MLP neurons of a small language model. Each row is named by its layer, matrix (up: input weights; down: output weights) and neuron, and shows model dimensions 0-127. Each number is 128 + 32 x the weight over its row's rms, rounded and kept within 0 to 255.
After each neuron's rows, "fires on" lists the tokens most often at its 100 highest values on Wikipedia text that the model never trained on; "fires before" lists the tokens most often just after its 100 highest values on Wikipedia text that the model never trained on.

L7.up173 [127 135 148 120  96 132 162 111 129 102 107 115 142  92 157 116 119 117 116 141 141  98 208  63 100 137  60 150 168 167  77 176  72 105 160  42 149 158 107 131  58 169  95 124 146 115 141 100 160 211 141 142 193  86 138  95 130  51 125  93 138 157  62 144 117 104 139  89 138 113 132 101 118 183 196  86 173 165 170 134 137 146 109  40 132 147 110 144 157 107 124 105 170 156 165 134 100 159 150 177 108 135  94  94 115 158 111 131 108  91 131  91 123  69 187 132 103 114  82 148  82 133 139 162 150  59 144 105]
L7.down173 [143 122 141 134  96 111 166 157 127 121 132 137 144 118 128 105 128 130 156 160 134 161 122 138 132 174 147 115 129 166 113 160 107 134 112 115 134  89 109  83 137 114 109 128 117 131 119 148 149 179 110 144 152   0 102 100 132 129  99 128 154 166 107  95 119 120 116 155 105 106 140 133 129 163 159  99 137 131 135 100 209 122 156 139  97 145 114 139 135 145 166 155 138 142 116  95 140 118 174 109 104 185 157 169 121 153 138 114 111 161 157 129 135 112 153 180 137 116 129 152 178 155 139 130 108 154 115  82]
fires on: "==", "\n", ". "
fires before: "\n", "\n\n", "| "

L5.up285 [129 139 124 130 108 119 114 120 102 160 170  83 114 113 158 123 129 160 119 182  93  96 126  56 123 106 138 115 108 161 134  99 114  81 135  92 100 106 107  68 134  61 117  75 137 122 129 189 177 132 149 140 149 115 143  93 105 101 127  95 142 143  80 121 168 200 180 129 145 150 132 168 114 148 179 129 122 116 112 117  78 133 146 159 142 162 105 122 161 154 151 131 162 136 148 120 126 104 152 141  28 149  96 119 193 159 165 187 134  79 203 148 127 104 161 130 138 127 114 131 192 154 165 159 196 134 129 103]
L5.down285 [156 184 144 181 152  98  82 156 126 167 147 101 121 141  47 142 176  50 117 106 144 135 137 139 115 135 103 142  82 109 172 101 148  83  76 134  85 116 145 132 114 174 151 121 146 135 159 183 107 190  96 118 192   0 135 156 137 149 115 128 119 154 131 128 141 156  93 136 118 129 154 169  98 126 112 118 174 111 168 106 134 142 109 130 115 143 146 137 103 126  92 130 101 129 107 117  92 138 150 155 150 125 122 116  77  82 159  55 155 135  69 165 153 125 121 109 112 117 159 144  64 136 151 118  92 128  80 123]
fires on: "'", ") ", "| ", "for"
fires before: "s ", "t ", "|", "Goals ", "m ", "| "

L5.up408 [ 77  98 141 139  67 142 126 119 104  92  99 114 132  82 126  80 113  94 160 145 128 106 151  90 133  79 135 150 144 146 139 134  62 110 162 101 100 180  87  91  91 146  80 134 163 141 163 131 142 169 132 204  95 171 166  75 119  86 150 114  92 160  71 123 142 134  79 112 154 136 136 135 161 153 173  86 181 181 139  93 130 166  85 104 120 133 111 126 150 118 130 132 116 128 136 102 110 133 117 105 155 114 136 176 170 144 132 184 149 107 126  80 163  59 110  94 120 152 107 117  67 122 121 172 113 100 168 114]
L5.down408 [ 82 111 119 120  85 107 160 148 120 129  60 120 180  78 188 121 111 118 142 127 145 117 190  85 128 128 120 137 194 145 108 151  45 106 129  79 137 205 112 114 115 129  88 126 171 127 153 131 153 185 120 151 130 142 152  68 131  92  98  97 111 184  55 127 156 134  58 102 120 142 153 142 157 149 142 105 171 134 137  95 107 154 106  84 131 108 125 130 151  96 117 118 110 114 136 105  98 121 142 149 144 166 138 162 188 140 160 151 136 124 164 105 136  65 114 113  97 146 146  83 106 169 145 175 132 112 158 125]
fires on: "=="
fires before: "\n", "\n\n"

L5.up1111 [125 147 131 123 106 116 169 156 125 206 174 127 154  71 131  70  38 145  85 142 105  71 127 105 163 117 114  92 147 107 142 122 102 124 127  66 142 112  68  89 139 135 181 125 191 111 147 151 137 189 115 140 166  84 125 103 122  59 112  98  68 134 100  99 115 200 110 132 140 117 150 153 115 125  92 145 136 143  89 117 143 179  90  83 170 122 154 114 202 156 141  86  75 132 147  77 104  95 130 189  94 117 116 150 177 114 120 113 128 108 135  92  74 181 142 112  68 139 117 111  97 126 121 176 129 105 123 111]
L5.down1111 [129 130 136 133 183 134 114 131 106 123 135 187 122 137 120 151 105 158 120 141 154 122 123 148 124  98  92 101 138 125 107 129 123 116  89 161 128  95 127 186 122 119 143 135 149 168 138 111 122 116 151 152 155 159 165 125 131 176 178 126 158  79 101 130 115 100 174 149  92 167  84 156 106 116  82 123 131 145 154 107 159 200 136 123 109 148 131 115 132 108 132  92 135 132 135 119 121 124 125  86 143 119 100  99  89 145 194 136  89 119 120 155  98 129  97 158 158 151 120 113 126  96  99 154 156 131  62 124]
fires on: "/", ",", "'", "-"
fires before: "\n", "s", "s ", "| ", "-"

L7.up1272 [117  99 118 154 124  95 184 116 131  83  91 179  92 129 159 138 224 110 133 166 179  43 141 117 121 169 159 102 141 148  85 181 106 116 135  81 126 159  92 145  95 156 117 132 163 139 111 131 164  96  84 138 169 166 167  67  95 118  94  80  94 137 125 146 101 119  37 109 112 120 121 120 106  86 182  99 193 144 128 155  97 143 115  48  98 115 139 129 158 166 145 139 127 181 147 117  74 115 170 131  83 118 131 139 168 127 158 156 116 167 112 112 119 100 122 141 104 126 168 153  48 188  98 152 136 157  90 158]
L7.down1272 [127 113 119 121 104 125 124 187 124 140 168 111 107 125 122 102 106 114  89 157 115 146 138 105 118 135 113 141 126 142 153 169 118 103 128 174 121 120 130 151 126 137 173  93  99 129 170 160 128 178 138 114  94  53 121 135 177 151 150 149 151 144  96 194 119 139 198  92 149 176 118 113 144 173  74 143 140 179 142 150 190 173  89 163 175 127 118  79 169 109 115 173 109 136 132 141 154 166 143 164 119 179 100 142  94  99 133  99 126 117 151 127 175 111 124 230 125 149 103 135 167 213 151 184 104 119 171  88]
fires on: "\n", ". "
fires before: "| ", "- ", "In "

L7.up927 [144 132 104 120 105 108 119 138  96 130  93 163 114  60 188 102 131 118 119  94  61 106 196 106 163  87 117 171 151 154  80 156  95 144 147  61 163 187 118 119  95 140  75 170 134 147 190  97 129 153 127 180 126 150 119 102 116  82 126 131 106 165 131 121 177 106  25  79 136 144  98  94 146 176 162 141 157 162 142 135 125 112 100 107 161 163 127 166 164 161 150 150  94  80  92 127 125 103  90 157 147 147 123 191 178 156 137 170 111 133 139  79 111  76 138  66 128 184 173  78  81 171 135 186 130 136 150 108]
L7.down927 [124 107 130 133 115 135 129  97 134  98  96 153 129 161 158 118  86 101 153 112  78 142 172 134 127 111 134 118 179 144  87 162  73 128 126 115 106 140 139 164  86 100 149 145 143 163 105 127 131 238 151 151 116  72 121  84 122 120  99 127 122 136 124 123 144 135  96 113 115 121  81 148 142 120 111 161 151 146 161  93 113 170  84  62 169 114 129 139 136 128 103 173 141 138 114 105 102 145 126  98 103 131 126 125 143 118 159 132 118 125 133 133 132 123 100  84 142 117 142  97 117 168  91 144 158 167 151 144]
fires on: "=="
fires before: "\n", "\n\n"

L7.up694 [ 79 153 146  74 108 161 148 160 141 131 101 160 112 107 129 113 134 110 157 101  81 141 123 123 158  60 139 137 122 175 104 136  69  63 175 114 146 160 128  97 150 124 120 143  74 155 164 113 121 147 222 124  70 117 135 127 140 117 158 162 123 125 160 122 121 121 182  85 135 118 154  77 168 186 142 108 111 122  85 183 149 139  47  77 160 150 117 120 119 184 134 134 158 178 125 117 135 203 134 157 117 105 165 153 142 147 120 129  77 163 164 102 143  75  85 102 160 169 130 128 154  92  72 172 113 142 140 119]
L7.down694 [127 138  73 169 103 133 126 123 115 107 149  94 151 168 124 134 125 121 175 163 150  91 108 130 155  56  74 144 149 106 129 167 102 157  90 169 149 128 119 126 128 116 178 111 141 148 100 131 118 134 100 126 198  73 117 119 119 102 114 116 140 111 100 174 101 155 131 173 116 140  81  99 123 164 114 103 128 137 168  59  99 158  56 177 125 171 155 138 132 147 120 161 166  94 132 135 128  57 165 134 103  67 138  99  93 135 105 180  84 113 123  96 181 147 140 153  86 167  74 144 120 141 178  95 143 150 108 118]
fires on: "\n", "==", ". ", "\n\n", "ber"
fires before: "| ", "\n", "\n\n"

L9.up80 [143 175 140 161 169 143  82  86 105  91 146 187  95 146 118 128  98 117 149  93  76 125 124 130  94 167 154  67  83 143 105 165 133 101 145  84 129  67  73 140 116 121 108 122 107 124 179 120  92 147  74 190 109  98 154  94 117 105 129 120 147 136 123 123  88 158  95  73 160 123 103 185 200 150 113 107 130 197 162 123 155  84 126  73 157 102 126 113  76 155 105 173 139 134 154 111 115 120  72 173 142 125 112 146 141  80 133 136  88 113 142 140 153 105  97 116  81 138 102 105  98 112  84 152 117 153 149 201]
L9.down80 [123 159  82 136 108 101 165 140 133 114 100  84 154 119 149 140 115  61 117 141 145 134 106 100 100 150 104  87 150  99 146 108 142 166  91 132 183 107  95 156  85 136 126 102 191  72 131 167 128  89  50 103 137 182 126  75 115 131  83 173 132 100 135 175  98 126 142 140 107 143  69  99 104 124  87 135 118  80  90 126 134 154 130 126 143 122  91 135 146 105 169  97 105 154 117 145 119  82 145 139  45 114 200 148 131 163 114 108 129 152 146 129 194 134 153  87 178 130 174 170 105  72 176  84 100 102 117  36]
fires on: " ", "— ", "– ", "L ", "D "
fires before: "| "

L9.up1236 [145 133 139 139  95  68 129 107 121 102  84 116 114 145 117 167 160 107 111 105 153  42 151 103  72 142 142 147 147 150 165  89 104 131 182 100 123 153 109 105 127 118 100 180 151 130 155  45 100 101 115 101  72  60 118 138 129 103 134 157  88 110 119 118 137 160 190 112 147  97 130 153 134 192 113  97 125 118  50 102 149 145 140  79 198 107 133 152  92 143  69  89 167 118 134 134  96 123  56  93 108  69 145 136 147 140 103 156  74  63 127 135 132 125 102  65 138 101 157 104 109 150 144  40 133 125 153 143]
L9.down1236 [124 114  90 144 134 130 201 166 141 141 202 169 136 159 169  79  62 115 164 131  41 141 145  95  68 134 203  94  75 119  98  67 171 164 122 118 128 181 145 132 115 171 106 119  71 139 119 151  76 142 160 159 137  97  91 164 122  84 123 145 178 150 122 142 102 115 142 161 144 146  77 126 148 156 137 182 109 179 119 105 143 146 185 111  96 165 152 127 200 150 123 105 130  95 202 125 135 112 129 164 113 185 106 133 152 120 174  61 142 127 117 126 190 102 155  91 129 111 152 135 172 138 152 112  85 130 126  76]
fires on: " ", ". "
fires before: "| ", "|", "of "

L9.up490 [150 171 183 122 150 109 176 149 191 114 162 181 101 191 121 140 171 131 107 146 101  79 182  87 152 148 123 170 176 175 158 103  78 120 171  96 141 125 126  79 166 138 100 155 176 162 152 176 119 124 129 134  88  57 178  58 102 135 173 126 135 125 129 184  97 101 105 135 175 143  90 119 122 198 127  99  76 178 102 140 195 121 169  76 187 106 142 151 114 101 149 141 101 164 151 149 132 179 109 120 105  72 138 129 107 150 142 100 104 122  97 115 102 138 162  88 146 112 104 165 114 150  70  89  80 157 158 109]
L9.down490 [131 172 151 144  97 137 133 157 111 153  99 154 161 130 106 168 132 122 161 140 159 140 101 167  74 161  66 132 132  70 163  94 154 172  99 114 144 152 173 191 116 140 141 146  74 121  53 134 110 102 157 112  91 111 157 145 133 122 132 196  87 106  84 135 144  76 157  92  94 149 107 142 141 133  74 140 133 134 143  72 170 131  73  88 132 154 169 120 154 169  95 121 121  94 139 115 107 109 175  97 126 166 125 136  97 123 171 147 149 124 138 139 148 133 108 111 132 155 123 167  93  39 189 169 148 168 166 130]
fires on: " ", "X ", ". "
fires before: "| "

L4.up266 [115 121 119 140 105 136 173 122 120 130 115 139 101 120 198 118  67 112 149 140 152 109 139  80 130 114 112 129 138 146 142 211  95  81 140  86 105 150  97 126  54 160  87 165 163 142 157 125 152 175 159 152 107 114 175  60 152 105 145  73 112 178  61 150 168 134 102 107 154 129 135 108 150 193 166 100 162 166 122 126 148 193 145 140 120  97  91 126 131 120 137  73 147 167 136 163 138 137 119 114 112 149 119 115 145 149 147 144 123 120 117 119 156  71 133 125 141 144 130 161 123  93 101 170 122  94 167 138]
L4.down266 [ 94 111 133 157  88 127 119 155 123 132 104 146 172 110 176 175 137 121 175 121 152 109 150  85 131 119 105 152 145 128 148 176  89 113 153  64 132 197  91 119  84 155 114 158 169 141 136 132 196 125 124 129 114  84 161  61 140  78 126 125 114 204  61 125 119 133  92  81 121 184 123  78 127 156 163  93 163 172 140 123 100 141 133 129 130 125 143 114 152 174 126 123 115 186 109 118  87 127 156 171 116 157 112 117 158 124 103 180 150 164 148 139 126  94 124 134  84 132 153 162  95 171 161 122 101 122 147 108]
fires on: "\n", "=="
fires before: "| ", "- ", "\n", "\n\n"